Part of a small language model's weights.
Size: 6 heads of 128 (1 for keys and values), vocabulary 13895.
Training: a variant of Adam for these matrices, 905M tokens, 6904 steps.
MLP neurons of a small language model. Each row is named by its layer, matrix (up: input weights) and neuron, and shows model dimensions 512-703. Each number is 500 + 40 x the weight over its row's rms, rounded and kept within 0 to 999. Numbers have three digits each.
A block is one neuron, or neurons of one layer that tend to fire together. After each block is what it responds to, as a language model described it from the Wikipedia text at the highest values.

L2.up642:553457507569511561536517465481481529518397530493514524523468539466540454402474454553493575477458529461481597459517468415504524519527523489473568518515554456572498532502508483513515543534551466513568576422483464384490511445491524539535529513497560578453419518498465487475519530516406445521531561556523535501477466459500458462529496449514513497458548506459556546579558486450517497443513496495614538478521476585502498505453546584507458453440515529541476530550548564463563451509497492483540541470552507461443510501480491422531518462492465561496567461467513529489453433446517489532
Responds to: Names as sentence subjects

L5.up42:549543549480504441533554513546516551451475587472524436486505524594546484512521563512470582474500519521570437478515568481551464616573491445507526495489577537488501440529497511487474520457473528470491522524595539484411477495493500611443546518481457496401463406485480580503493513491501486493456478459503502483519559495435424479491518435536496473421475461490475504488489525436531520484534553503512480483527472459496449431529472491464507504489501538493507547566486537483462467510447531534526490555498455458559477424495522599465492531479531563541472494473512536457504496577486490426
L5.up279:531502545515485546517509520498512547488466455482461513466476550503504525487563482495518537474441520507552507510436507472508500508459490552507497518506431492455499512537527519459493460502530505469450540516519464408472484468493512579516477571574472497392502495509491539500549523518511498450453437428493543537447480488514501491485455489423473507477619487466496490530475563517530459493497497470513517413519395533491526490495508521487532478521508539495483436520470462522570479545522473530474469457502481562626488466510536416500474538519409585477528509559470513452559529422511540497
L5.up350:474543491500527495468467492552545520507507502464461551473483487497481519538414473457425547418479477497491478494511541487499448496513515502493532531559531480463583513569481471471499459565508447558564501528507440517517484591495438521552430422540459495491525534463441537519461460561469477517469458482503556502519439514461451443478454511541493529516514541485533514449500514569505470470466454457469393473458582481509555565463517496494499486475573496493459514567509460439520478432449553454515500539551521524511417546448531506555507532430505504499443462511533467487450488590534500484
L5.up622:459519473488499524520481479491560514486517494517555505506518541483497504425453559473496498527450477478563533472486463460488568440485414464534538447491503518457587496512536452488568421488490399530525548560507570554567474437384503544487534496482551456525569474549479407541494441490467518460567522471456521487485478539502499465547521480535491486455457489493443478433507577527477503491467504537489545510573496445498507453464550496527519517588497473503499400505487521501483562447528487536471469449499507565469483564565486536514575491563499508512519507491508466560555544524517486482
L5.up1000:534422485585460542428579415492517496386551510485494504436535511534491450514532507527479525528540470548504545559504454460443355472441506448498496512453516441414546424429468552527489554472501529542426561535491438459548522426494422500542483575546543527485553513553511497473545515475466495496514516541501520500539552549424472524474510527461505480480502519473475461511541455517479508505555505481451477450481496489445524445503490521461503529569578486490497472456518469523509476506546491488473461486491556501502537515448528550463456455476483472542412498481484470435461523519522482516
L5.up1366:510494479554528517502396474450465550499559467479506423469559440470488489544478515542495506485450512508543531499551524549488503587464455574475466478440502454483535484550502524570479501523497513514451489451476526493513397468477517543572490501537535506473457476445523459462527482497446468567528476483491485538451472384457492567519484568464498483450559519468536494501480503455463428535437500530504492476496476491479454489479515494537474497505533483472469509579566547511570593495534495544507463468509485513498467479481600471509566404436497536541490524415552516497473516491451440481
L5.up1393:460510491512522498523529506500476483438515569486516542504488515561536456510554535447559520482485503534464490468411573449470567466464460499505579526494552464488549463515503550476543521463567518443486462535510545465548525518546415563525471537501424508481501462471471544532580531467546487517506504495517531463515482534461420498472502479475515502485479456443528522457517467503476560535497465491467444454511525426484509572543527497431474413517525547471458510539423526577553590546511518486490560444472489459544548496542516545518481481534452465532493600475534507435572533511537586519
L5.up1844:519428530573489527523506554473504417450496472437472568473481522510528523482467449500563536469498526532516525575583486557490449493466503511479535509445439463541451522522490493513491483463489410585516525426438416472496500463581428467502463480561517470449523496498555463555583552457507417470478549529548478559525466520468447451418568516481491493469530451547485520528472445566599574458530495469551488517546449483453463545470519613468453535503491455506553471517574520471568500457509514522504501442453475461411467547491489469478494447508413476474493496464484472539438538559524504461
L5.up2154:504509468502460472525534521460549492469509545519585515494473535538466498482425504511453483481539504556509452521497565454490451583440561443507483481532479511511562480542495494472522459474513471558457554477568473431601556534484478553482543514567476468409563463489487528531550545526484446449432510446422534499500463552468447522496514482547462432555486530471492544540437470515443476555569502518500503514503525484561535502513499512585534507632531497488521501577462515538443479494493530555452448423587546486522451534542537517497474522558524515500466511519536481524550474524507558520
L5.up2273:545551499481473553484489483475503581437452469493480468571537560610595529567470532523472476489484511461528429512505532490527450605517490520527494504508455484462571474518493466528457502476444467517473502516462483410527510436467458559524481581514525535425550452474526565426419498448571503568476483453483495446477535447495493546512472509507484525526498463484520485490488515495478519483519506554527509482568501388511456405509504467505462524503508530530541494504462510521503599521519426556464512465453523554535491490553561429502583490433518553537498478466499547468483517442516464504
L5.up2315:549506521481533496525488481417472511564583505548502537527449490502505478551555522449482448502507522594555528529554522525444480466511444477500559519471451458532504487571471524529533537529495480504501577471478469503533489467514516529544509459588390502474498440534508474543520495460494450468461465443461487514485538433563509467445519509500464429483548463456478515577525546531524464499487456460532508533589455559522442476451556495488443468488517498497532517541433469425605425395486496522524527487440499502543469481552519541534526539456485598463462521432538497541549525476497436458
L5.up2414:504522504486410457532564440440488523482530541459465476488439480568442526466482556531472451421494461454496447464497547489472480534543464527534412485520527548475541527538523522407476484485513489509534519571488444500541444515449472426600378520531503531430551470398487579542505458417535490567450501444439554425511468485456497532519485587512471498531512533479454433530499516504462512497441529554511508503555498500464438478523505565491523584555507483442542426489454472493510568507557479550476503465576581473497419529523493482524549512514446555507422482430535499450573537523492496497
L5.up2462:419496441488425482499518485539495587468500495450415564554512491456470497562470451407566549409499494481547501543496551481529481444487541471482440495473544521507518537486586509513482434369533498463525551492513496528531448502533457476577435516540458461502561517552481518472576509472589515496476503525477518530515473506505506503469498558480523503482531488538484484448449554466488491534547470504452566523458531417626538462496521553546523594543481554494469494533376452543501510494434440456511485570551580505508522546456477525542474466497553550607505559450453486432486462545521438457
L5.up2600:451499449463559477527497499479469546451549471475445520515492515605520489547471612539486540463496519484544531486504468511486456593531543517495512502495518515512430503584558518523499443459536504518500518495513471441461499475510450539499432538485502556459539427479503495485500499448528495550447453494491529519439528439450475551464483583447467486537527491478501474483534492468499461472463462508520424518510426393541475446442474483485484484521500461502475457551416506429541484475442560575499474447459455538552483489457569491500483493417503575532478477501523495486496493531533447472
L5.up2643:490470497546498529470516537515441484458497460476557484445504448506486520573468487425501549518538527515535524475480523492544543537528486516510502479458573483502511419522505499495465550505472426479514577482494458508511496440509504504517538464515496451477472438550522455567517451497400539488537445487511526498572481459479423443549488511517511515514501515548541511415506456516505486500523472502447396472557468461460518527535486471561562514490611439539524444481487495512492584516480535471538554486496484461488442508502513415528583467494506521557538533503469464564408474520461480547
L5.up2895:403523497499434575436564453433465497442547511457495495450485463483487497529424516581521511478498509491540513436482524501464485514519508521435470509523603513497580485532509490464372510481496446508557494524480458458561519462500524494500455548553521531384496502433519528521485453431529520506483421454487516527477441489501523486545474574528488488486510539465483408476459536498484514477482537530463507514471520418509487509497524459541490593512511457536534505598424419537552527471512490549490438555438520480489501516434486473545589485473511526529460517506528482389510601463447520503
Responds to: Coordinating and between adjectives

L2.up2616:443445478490441551452463456488542543453521523526483553506522518453557449513478555487520527478521504441533503481476531567515500502520462473524544478560482417554468470571525524536412493466464491513533500548504517451522537481461503481571520517576508581479616450507551491503524464435514499479467488478415504478558539493457478503531457528526479474499518479534469521487491503507527457487515436489522493428483511372547379507465526410512545556572526475568472476504454523485577482467520477426518587470496514504559547512473519471565534511425518524581491589442477475548518500481490429529
Responds to: Middle of fixed phrases

L4.up2136:447509499508543487511474442430452519526439513558539449514517493442517476517480509600435485433396570599510533490457486563505518476473472490512530519473519463574539480484559519513495505496516547460542508461440471444470462567431540539539521503569471501468453466461503519454497543469408483518430467455476469529503507486526514542472552529517459489476554538531526407507559446508522443528448484480472543491528432566528543468424551528528539483394524518512447501504474418565516492502554549493520513454536511532537500482472513415594461454473483554517520524467540469464419535481488566550
L4.up2639:480461447491515486528475455515501605479457513535550507468528499515474491530489563522470451460458524484529483407554501575506514498507479525519478569451526465523511458482563499522431517524487460470519464495496456499491389452444503409547409476496531484424486459504512458416569476439499488607518560518467525480467563488533475535506509463504556485591506428497514452433553512533527471497448451512481537494573457539456471489507580490485548522482512478501542511430493458537494536513395482528529463527559542474521485556477514433520453507500477509496432469500549490530472509501484523501
L4.up2663:450479472463574481521437510462500608442468497475569552519503484549465485498478536461473452467453544488518544427546483561436486460488471523507478467449522461505507440483520482551495538545509423463552482466521518560499478399446511426472429498506485452461488433475493452450577458466477510572558522561508456464503462475528488546530459491497516507571507483452532409460525507507490518521478464519508529467561481540444442498515559502535517522501548523506513502529512453503516530504477448523518505566515582432513483582469516466497472506449504466464482461482520453519448575472455564462
L4.up2779:406440511446510407479484569499508565446465455552583505480440548549550473575522505528434534512515528558505434541554465530584492423447483556494466489485482554423539488535532479500496444491458443501548513527503455510494502490480507461442497476525479471428522566434529455497586538455479524508477470467502456454528498466512516540501471514458468433528553519500517417474477516578532444495502523531485525467521478504460483487514540485499629530453451542515557508476452472526512540518507499551477513559532515499528475499553503506499478550549505483527469493509488491544554565503503566481
Responds to: Paragraph-end line breaks

L4.up1165:451418487468499570578496450474518433477525459548444534459490526521537461507527534528507541515510534485521500473483521532488494457481483458528473541531495471464518557486514559500426420469534486512500457528500526482497505492455511589537466567513457585516516555441526491549486498446499460539545486475461508496548487446480458576459471552496447467426496466476512474485491495533512502509523447457534480476519459426457527442473527506471542548521534495515507471476459544506531525491514478567483405480539604502523457439479525514499559511475482550552420521457569499448476546427518531516
L4.up1605:451479536493456561516504439507534590497578531523529500548519545471527513461521431464493506445465545473504506420560511584476452538459493490562424549493461497470584473510548538532522472445443480463538449496486504492492491539473519523498487492517543508494533507513572462593497502461570587447497503442487541575509483477515555479566508527624493495501499488503477451519511567484534474544546487553462537521489516504499546479500508439504560513525591483507480354508425488484539501522494502551517402543417529520549486472525495496503495550492495512524444459481485511503461544493482448530
L4.up2219:451461501480547488529488509525459469444499419491516562543504615584564521459511563448549470493509474455422527437479548439483493513489478467505486488483449481438525535534533505516553505486479421497494534529571468487513520490499512567533502492518532529478468504453539452528486508515463582476478465497457469513592496521494490547492462472465442495478521493544480410551511545507463431444524501568545453469488520455484525492495518472460457569554480373494529505482396519531482539486481583490476434514504512454594496443532542564512535543523499564483475520466546530494458470554544485525
L4.up2447:477527488530496548494546454499457547434534453500488434505485508502559448510508468544597560490484496543498499490567481507488444490423507514560507474488509427498462539503553424598475473512501458446490528526540514452475500504491479465579444509486498521477557461486565396525482460496498530574548518513467529480497460458481497529493455594475473489441567477497474463560533469516511544487552472492482523450514399451519418450429521491483431562515464583554556479495486536482572553444532467518499474436446470394575503451503491541488526489391505543523489541430481561477482516416584437459
Responds to: Coordinated modifier conjunction

L4.up1406:490425497502456489533480493490503511492460470527515508478471460458447516454418557495466457583447555564528582494564544577498495504534561466482488497447524481487519456552492503485489518511468497512493580481426555506540531508516535571436572525496491575448489539475486461534599480506451529505561521430492546513490492507493460443602427471473441477514542479487463509483493529484503483529567485509511548528586429475510445512498526500541520506500517523506487502513511477516525483487513453472517571525416425466526474469513479522502520522522496531508482451527557460541492591467508472490
L4.up1966:498483528467454535493524486467495585503553471533474419477457516469529416431463475530410493510513476502484510451506540573498473473535419506503518487450526467560479427568521494530533529525533471481575562454497524519421477513541491507516430437512471479520570429414528458545537504499474557548474483440478552527510458519574533477485468502516497495478591551495458460467530524533605494530508420502520526496499536460488458499490547439561534537523424508512497422454531509459512432496480462532572530508447454468550483442428477573530552493459519526504513473413463510456513540487520489521
L4.up2740:474527536501464465562544560469503488487462485492553521508403424558531513514479434489487433578488510509500470496506543557488504490500448517479540491507482477563514527516545519511454526516554498481503506534533490449456489482526492523457558491542486533515441488489480485534487616391498525493466505563453529539563432504531441457524478542446505513478487465537559565414534482498522535456507467544527577551496551498448482488492472572545545413527531462471492447555490469447490504544512512442466511549512452609449514517439473543559499473533483455526543511407434493506491542534554451521
L4.up2909:498516577538519464515496508485481535500492426489600454496499496533501505518408462500437489520454494569488543473504540543471389505514508489522515541448553509472561518533547555579522515465469538529496499474553539491524445507453509527422547533543513437494457507507530533470511580415537492515534487511482525510450480503479404497484501471420493491516542462445457565487483446556548546549523494469593487480523486551569505521482518452474567430520533545536461463557486456533532413520481502557455523552478518516400528531494520473586500521476526547518463476515493417594527513528480510487
Responds to: Pre-verb auxiliaries and infinitive to

L2.up289:492511435557519529527471488507537625488451569481489475422523467466584504462537518468507503483533558532492434481406482518461427552464463495490492542513500463507449511482492565494486488464474555542520453523604459465483537488515466551511419486509554475503512508504488486511474466463503544480522485519448559494530511501493414472462501495479522506459483493462508604459451458540465542517420452479542525471549550557578514557483508465450488523439501514503497464480557491477572489532509534445487582433545506488521538506427510439601586529470491481519533522550430490534522527525494538553
Responds to: Item-closing punctuation

L5.up224:529519544564467486502522550504494498496467457481577524528475440505473460503435494546386559526410525482469540545448495552390470481503482533548550557517486480508537534518524492582493527465518527459507478458507537438543430451513494601438573504543460538451406460510515481492559544428481489450505536524484529533473495465487417521523496480439497491527503447444457551480555445494548494471504501546586516469559479539552523515523520485404534452535498483536520454566488477558519438521533474514414473519480498541424531546535492515562522481534497528527406509402500448545476475523526531513
L5.up243:485491589519512445491464537489532509506562504509555509477512451511537501577475488499420492460510488523484505503518553537470518522526443523572556449455428600487468532496493506489548461547536514464548452546525504466490465500462450567392550498500486469530478479506492524529528500465475540411561537535485498451474467467485441486498438432482528537526535510484500552486482478537535546491421485428628471508555433503518521559520522533505529455494495484521489468481478527516497451464508540515482554531516508518475513493481575509611563516508446482502425538492548399565537539471494540545
L5.up425:522459527576447399494542466503487455490444484508565560569516531569441475511499497547478510470454514484522614547517549511464526506525456484565472493455446483464581551512487547478528510467497514518469512530505502527556483501442468576454581437516515455477502505489492496442562508475555408511545508516500509535433462527468441508547551434459494458489523509476465440459484490510421523514425537416554477533554403500490569463475521514492528478560567441544450515541514542575498501580485439495452481536558471455589501426526521482538475498571493477518503519466456518519521468515533555499
L5.up659:522535529535524538553531476471490501432495476504594483525511516509535533499502505554505520485478504458433570521559517510569480542504501458489518524565479519488511532445498529555468463500498535518513508514591450494556473516555532523470540515491504547520504530525572501448508489447523436583519516519528439549496456513476518539506546519488474473441513507442557432547533536468549448494453481595564491512546497537524483481426526562527431515514522452523501428583470553519524581446534421427485473431520540515545510503590450487598477528532515471479549480483511508538521519470515523515
L5.up1060:538480540506466532544546556470514505449496382488535474509517506541484506498479451589473560519431537432436559520550537492421543487513486516488526452467493481511525519506515463603517530532498516441461478536538459472547523488503486557485548433522515544405420489551557421528563537478491464477466504503525545544492546488524399489444502490496472505498555487439492525452531510563478495496423458505586487496574463574517566508510465517454499518509562490473523484481461471499598525515480481483508468524513515477456514518556446492597527474492536465486501489456510508564522519475562511548
L5.up1312:540564481532486441417533548520529494474467507501559568515448482550496514525503496475485507499438553558494503512494531474508519507451465548503441572537520456472535531511500500568546496525468526471529526448502455477559486534458518584494487476524460505494503514485490500522488473461496386478469491513479507536467499457499487453472533515471477499568517483534521497495501482522564511506487463555580518499577523556545573562401474566461605425508460461523520465503428445492521452539413481451477437527515482524463548522510522414499466463489527503522501501456499427521502439437553515566
L5.up1376:492463465522523471521581527486548447460415448448574567532477478569503505482478460551485574441463510514428576488472512497493539486556504481496473539568482498458516490474564520544489481477473529487501494499504519455539348490471511564459534498548499557488430480536519512497530483445520483512516577556485535535427504510483454486585498514452513485558531473481491516466525473538567512478420482511520452563554502464563553465450489576437543474503539502532536463535503512588522490443478461437400454519523520578455531495510507447513462433529478458533562576466509518587562504489505593530
L5.up1503:526470540493440521558566442506479497500531372494502458543457525498453524432492427576510571469422523525489538517591474546520399516501515484591428509484495492437556496528561515567442484496535510466560529552533477507514517504476490492487463533436592449417488526560569528522509485518547498561551497531536516492434501523517493459572532503427502486466581475436467488504541576523475471559490491533531491506498463488570495490470500474490530581536533449567503458544511470530539516527490438558520447486508526501501545438516492506523458495469459468478525464539485539506489460591529477473
L5.up1887:516499565524522496510558468488511487461487499457604512548475489479536488509472508531476535418428556547435561474471500461427404553552443533472474509525504490516552493553512497546503451506450518547460475460551478479505369511466498508444502468499474531538448509479509525508463490429493535504523536573534494562468505546507471502556525508443498482504519545481483490510528503562577530443452481510517484555609519530545540553478527515422505554530463499553560458523462455575458459470473504466421513511474500504403509538506497497518457491533467488459597543454573535532533479501594600504
L5.up1952:536474500516469514528555479525487497530552434459541486449480462533538489461462457479504602466450481525490553538466465536474489475520544563527503512539516481483544441489492536529518537529536501523567522507544464513492437478422523480471455510546536421464442455526507517528501504492448484490492533496517515556451499450401502502469522518493513486443508474459516554529504549516461514497467479530538490446512480588416507516498508503464555562540511497529497453531550431454544450484475441506540489559562506469533558467453517445569532448527488508526516474450453471447549476438522578461
L5.up2108:546540504471476505441475529538474595501461443514606488528486422527504417490434455530494591504438516447476550486436508484454542449509453489519439526532495431520497523461573457573535525467481416496531496488490461519525504496519481527459479477529552496483497536514513436451520524490501550515541632547500501584486510554439437468528448465499502486496484598495498474481508486517554452553467443546536417510506539488487573488531475505453473489433520472528525389500510546542505466410516435462409543480522504550424528477519497439565541454534484492494512496499465505524459513505503617540
L5.up2660:565509577500484412445444491481484485454533524453544496461496470496523501452475491515455479495425413504422577531520501505505540472426471569519473512468480522502509543479492514538594486491442509463480477507547449511472511547455539529503496542495510533528379440546499492521516523467441469525540507521579504549486489421467440488539568536436499499493544420522499493468577491590511530455335540500540493471533528592503517592461497629582517535425526511460503515473462504511520512510482483499528491433482488508453497518535580497579539499429412454484577488582524519523506579529554525521
L5.up2847:542514481506494562452484546503520563497596513503484500541433510528497486526495477507499535568466559477497505509524412519413516523573465468488408534499483506451478536518489480599529469464471537486509538426450541486466530510483494499530497550499506558451485486536538437526455423431532527477473507476473506504507510522478486455544491498547501511479533547512507555421536589492500429496417495567497487577461419548479532499471531469446512539439473399577470487559472471491511499398498517510447442520514468574543529522487523438525519444540424502496483469509546522540553497478471485517
L5.up2875:524496472533485457527562428455515516475476491482507529474459535490461525480472511516488480484463499583437454498517446462506485482531487455522520508514427511445468499478457453522518554524459567496525525516533504499532425467481541473504497438498513566493466507513567519514487417446476405511554507501490496591475443510435495489535535484500490507480541458543458520502554525557457478499472447531529463501563567485518598484406501540448501545492481427489544464515503465530464527426485410482353496503529460482488519480520560446482408501494425495496519493524508501519570458498494515470
L5.up3005:514446516530500492559511490475516498479529434448500500490487522442492515496450466447409497535478531535441567471475548548409417517473487484502485523461517511506617574468553526507529531427542555487499535464499518458586481467515490525495548569522525456455396516533455465512498500488463483445524495463519592562449470525438392564458506472468501519540558404461532539479609476566574525541519516472562444483585427536455520569546534495394562442565501480535491518479434523547564455507530430577439534515512440501468506560571500461553482474503447557521458501494521513484495508551522549525
L5.up3070:482463528589466513493518573489459460427535492490578518535526471549555513447452426504501524505415516443511477499488517551456528520547488466498467511548463476506544513530527499570520525535518569470468479487507493508566504505556463522444508481592536540499488509466580493541534494454450618480521531513509507432498484428493437482516534557500520537493479482488457514455460489502603485494411512511584512511504496472555541516493466535416514470488506480434522378466486455507482497564519474463417469491545518543490466515528440442540523493507477467500484501406523459595482486467528496521
Responds to: Sentence subject before verb

L5.up197:449513514502495476429531448458512569510527487453521526458539509420503549431573457483519481464474530568504492509545568522468432482465422456480513541517465481461491493536507463559460507469516490583550527493458452467511513500515519460453537527530506531473507578536493452471529512489524549549507510488513475477506480565463522577461422497465452469436492531527460532428514552526553479501512426525501485506486491455493535480504521512526544436480457476481542501540446492499495541463499524540466530463541520481492542441517495514544498585516490445494526423449527474525471507597577527507
L5.up248:458534533494420468528414520501535485438459548510473510488515471473506490495500517481465490420463512490486461501551507552523555561399570471512549485456486460516459490512501524539447456495472516488526531535484457497432480521496474481520466491501476428425468526469517536496567519414453497534454492501541514477523471508502421512528490513505468487443537461521516457532534534570481501586420512482563509489568474599529535541483572544529467520442471475463520500470468514498531470562542611457507482490462497505550601558489534501558510472475485494543411511482512474514524575491466576467
L5.up385:541487486479495468498546472504519512472540468610479515487522503495477537468546500553489558520521459520473453521438504457551484468519487532506460547536496538466592535510451502490473491490547512453577446432494499456509496534445495562473472475511481485451580520489518520449543517530512599605473461501523466420456489535487433516458489493436498471450477470469543485509593532522531553508485459528584535525534554457482511560471534425562492489443477507484462473460561453474526538554498595485496488490501557523492421473533511510544534478487523558515532469526427501541523513475555501559
L5.up586:514499529512538455416506516490516539516541508468475488439560518505521525547498431506519448427444508457514500561492530525420377543493460474530443514458488514557560542511554504519462541569507394481486480506566431452494503495546487532504359459523545477462492460414477513547501532497535592515471503485501512506495561438514453480472464482533467534481496554474563485493475536574458508510473501527467448484533585654478526515494489513437508467574509490468558511469492525474487540446489535555519535481513568419503497535472540521534500533526471462488537470511523507549581541537496458508
L5.up754:466491421537500601486480483517605563454582482488517493494539475531441429473527400519527458496447487485507515573510542494545482500472538545543534476509564523497523507545471536575467495531576446505460548421485498476439549545486556502434487466530487563554470469532478475437592459503515494519469464438501476480535506532447479436575534466512479510526566459526500537502565516463500467531458467470417474539545543545531521422494509512526498463478549515485526511514497485542515410467506473526572512522533474478521508575450523568548541516452429508545402516481592512549489528496504496483
L5.up1062:508492483516529525483514547499495495470400435528448515539534469472545559461465478489486405453483540469497529500522424510514492527497485641525501525516567444460576462518497486489505384516493473437455523526520517544573511517454546532491453546505514508467482574416501485456485553513481539510428557463505427499453484560498488493509522446530517449510520479535543536439466518473586466476443498524482481495522500488480455536478535562497492572570472581399468555482513526486494470511574440484473510498467481476490481494522535449514505524496491499556401481478478459455451589527515491462
L5.up1190:432437443501514466587511457491578509482469474505500534487518506558473464527453599485463565466402451544491507474534457549504532544482494518472443546483513550485527445479524521579482506525438515508533545499511458508433465512479463447495496535506513451407486492440523555507583506463409505521523497503549498490504489470509467518466477489473520487507574515452567420495482490524560496547427534483511543542537537482515468526442570500533478483450469485512544531460438449541525502496399527559489507559501579486471459502528586518545476452463473445521503473500517483518497512584498610524
L5.up1382:505503506501466512462550503503510532463468484566489473450513549478587486516495548551472529457471484476529463521487519467483489556540479487607473467492524509495482510539532487444491464404450476548560509524541437457484504477484492414571476471510481501481549489434494499547509511488527578562490549438507512495545450496387458470495451544462443510445563465557462387421581512545494515558421507529467474522522520487489483526503506464542521522488474464499513472446510504506570524503469498539469519494496555506553498432555500521569547508421459483531531558403509594480472553529550488511
L5.up1465:511470464477515526551508478467580469447490455491501575505476522547507458567498520509446491486517464520467476470528481519522462498469490508507558476484520544498517492468509512550499506478506443510574537461534449539510407567479483505519527492497481447485505511455457563466585492424502464485543500544454534491482477504554463514425517477506487478535548458487550537503522456452523431503461503487485528562550548533492484446477589552641531456458478491468533547542450480586496458488444482485463508521565589442442518557503555505498444484455490507532484512527495435534504523494503600505
L5.up1579:378550427455414503478485485500509524489494483470532613512432530450505519479513482568436486431508459472502639422523588483590538476462493496491542523455454496509575485525477597518478484513465473470483574502495480505536464480445457562460464542501512499520522484469521499490466501446551579551498467557434589484464490492519434510471458577543462482528485495504526456527514474479517435469487546508495481433467490447475506465458508460559563571472521554494412514498475488535482566555532532481479483486545521524525501549502498506495492525537534552529469518525486484508499475585512468499
L5.up1746:534459520493577549538485488481566509466505483508514517501479476464425482492518460514505414467451461484560495509514501505492513465425491499494501525445502487525489498499499466448542426517531532519533503533537509504497462521548422458513454497575395461533511526470503506530465527451480552524520533530529421530511447502495537458497405432518500500475534486536473542507528531513467580516441513525450477463496517458487548490492473463497531498516535499513432572511536557446461472563572447560534502581531523450526492516560516517525541493484509530544479586505519495541526548449544447553
L5.up2158:472523467495494456495521514480552504543559454503482457441510478539524493510478535528436457501517513542434513493453519441463469465521498511471515472506497513531471463475492488441512548492527519534564522574543564535493529528496507523508537509510473440467448447531471541487491491454494449537482478478549514483457449528518390486508490464509535569547467591488520497479500463510535452498449515599524425514490603633505522564543480474452462428490536512432540487483451473470511470498563522581504502491481469499522480480455544488541539451449422454500486485478575528419557501554428569491
L5.up2353:471505436517474521441499532466522509448555453539578538528531496527474530595516510540492466463513534559518464419503506473473494513461457480528521494490495499469527465488550497598460557492503413466472453572477519534474499502431474510426507489438500398453486495533517569498491434471503484539495565496504482500531475514462440592442528502523535534479516505445499454497495557531470487456479466528493464529561483558497518539522458548445426531531534448506529530535460489581464599539521468504490523584496596478489480539480513483538476450506488472502533425516482515563457562483457588535
L5.up2376:497523488513506516450436512498578603543509474460548584555456553529507469509487453463477491517511501514505566510532500554473489521464438536516511456479486473496501449524480529543442468485509401481480562539534456514545555462457463490487492450536506502471478509447514474525577504477492537458488486480457567443566473538500461550470461569462500528500485461556496542529496512504530509468526556459492508477537491445511501575514557505555464538450502493479458503514517535520508559524463474481448616492513543542457503535556559580473497525525452530551500463492476456607503581489533526514
L5.up2446:431491471525519437501581536517552546487440527532586542452571479533521488489483471539471513475514533497480500518501466485521482541507452537518545531514492503580523464500488476483425494496440448484538463480499459509459470495470444500511518478495480431433513429460531476464495511453464508538505449562499497526524475505473423516464517518414536503479587499472541456451459560567545502442392434523501470568547516522469502474430544465569496529478558507501496456518465537491520464502539471557508519522537556537516500496504507519610448542493519473529569488479483543571518501469484590551
L5.up2579:492481397522487544473426510520474565451451490533467560487535527478449493534407535502484444483502527444506540511470543459450530512551437475549482489490465483545550424511455504501473567558568442532485544514493449539432503454508430495517465461487446515450559439529523485490545470470468572536490526551474542473557490438453406491474475459536552455531512513484592528488522611499520551480503460375503473473501462547490479515551494502526532489604480461462515451496534520508490540537522471427498559577452492498444429488511530536530464504467476482543503411492511564532513502547496457560
Responds to: List separators and paragraph ends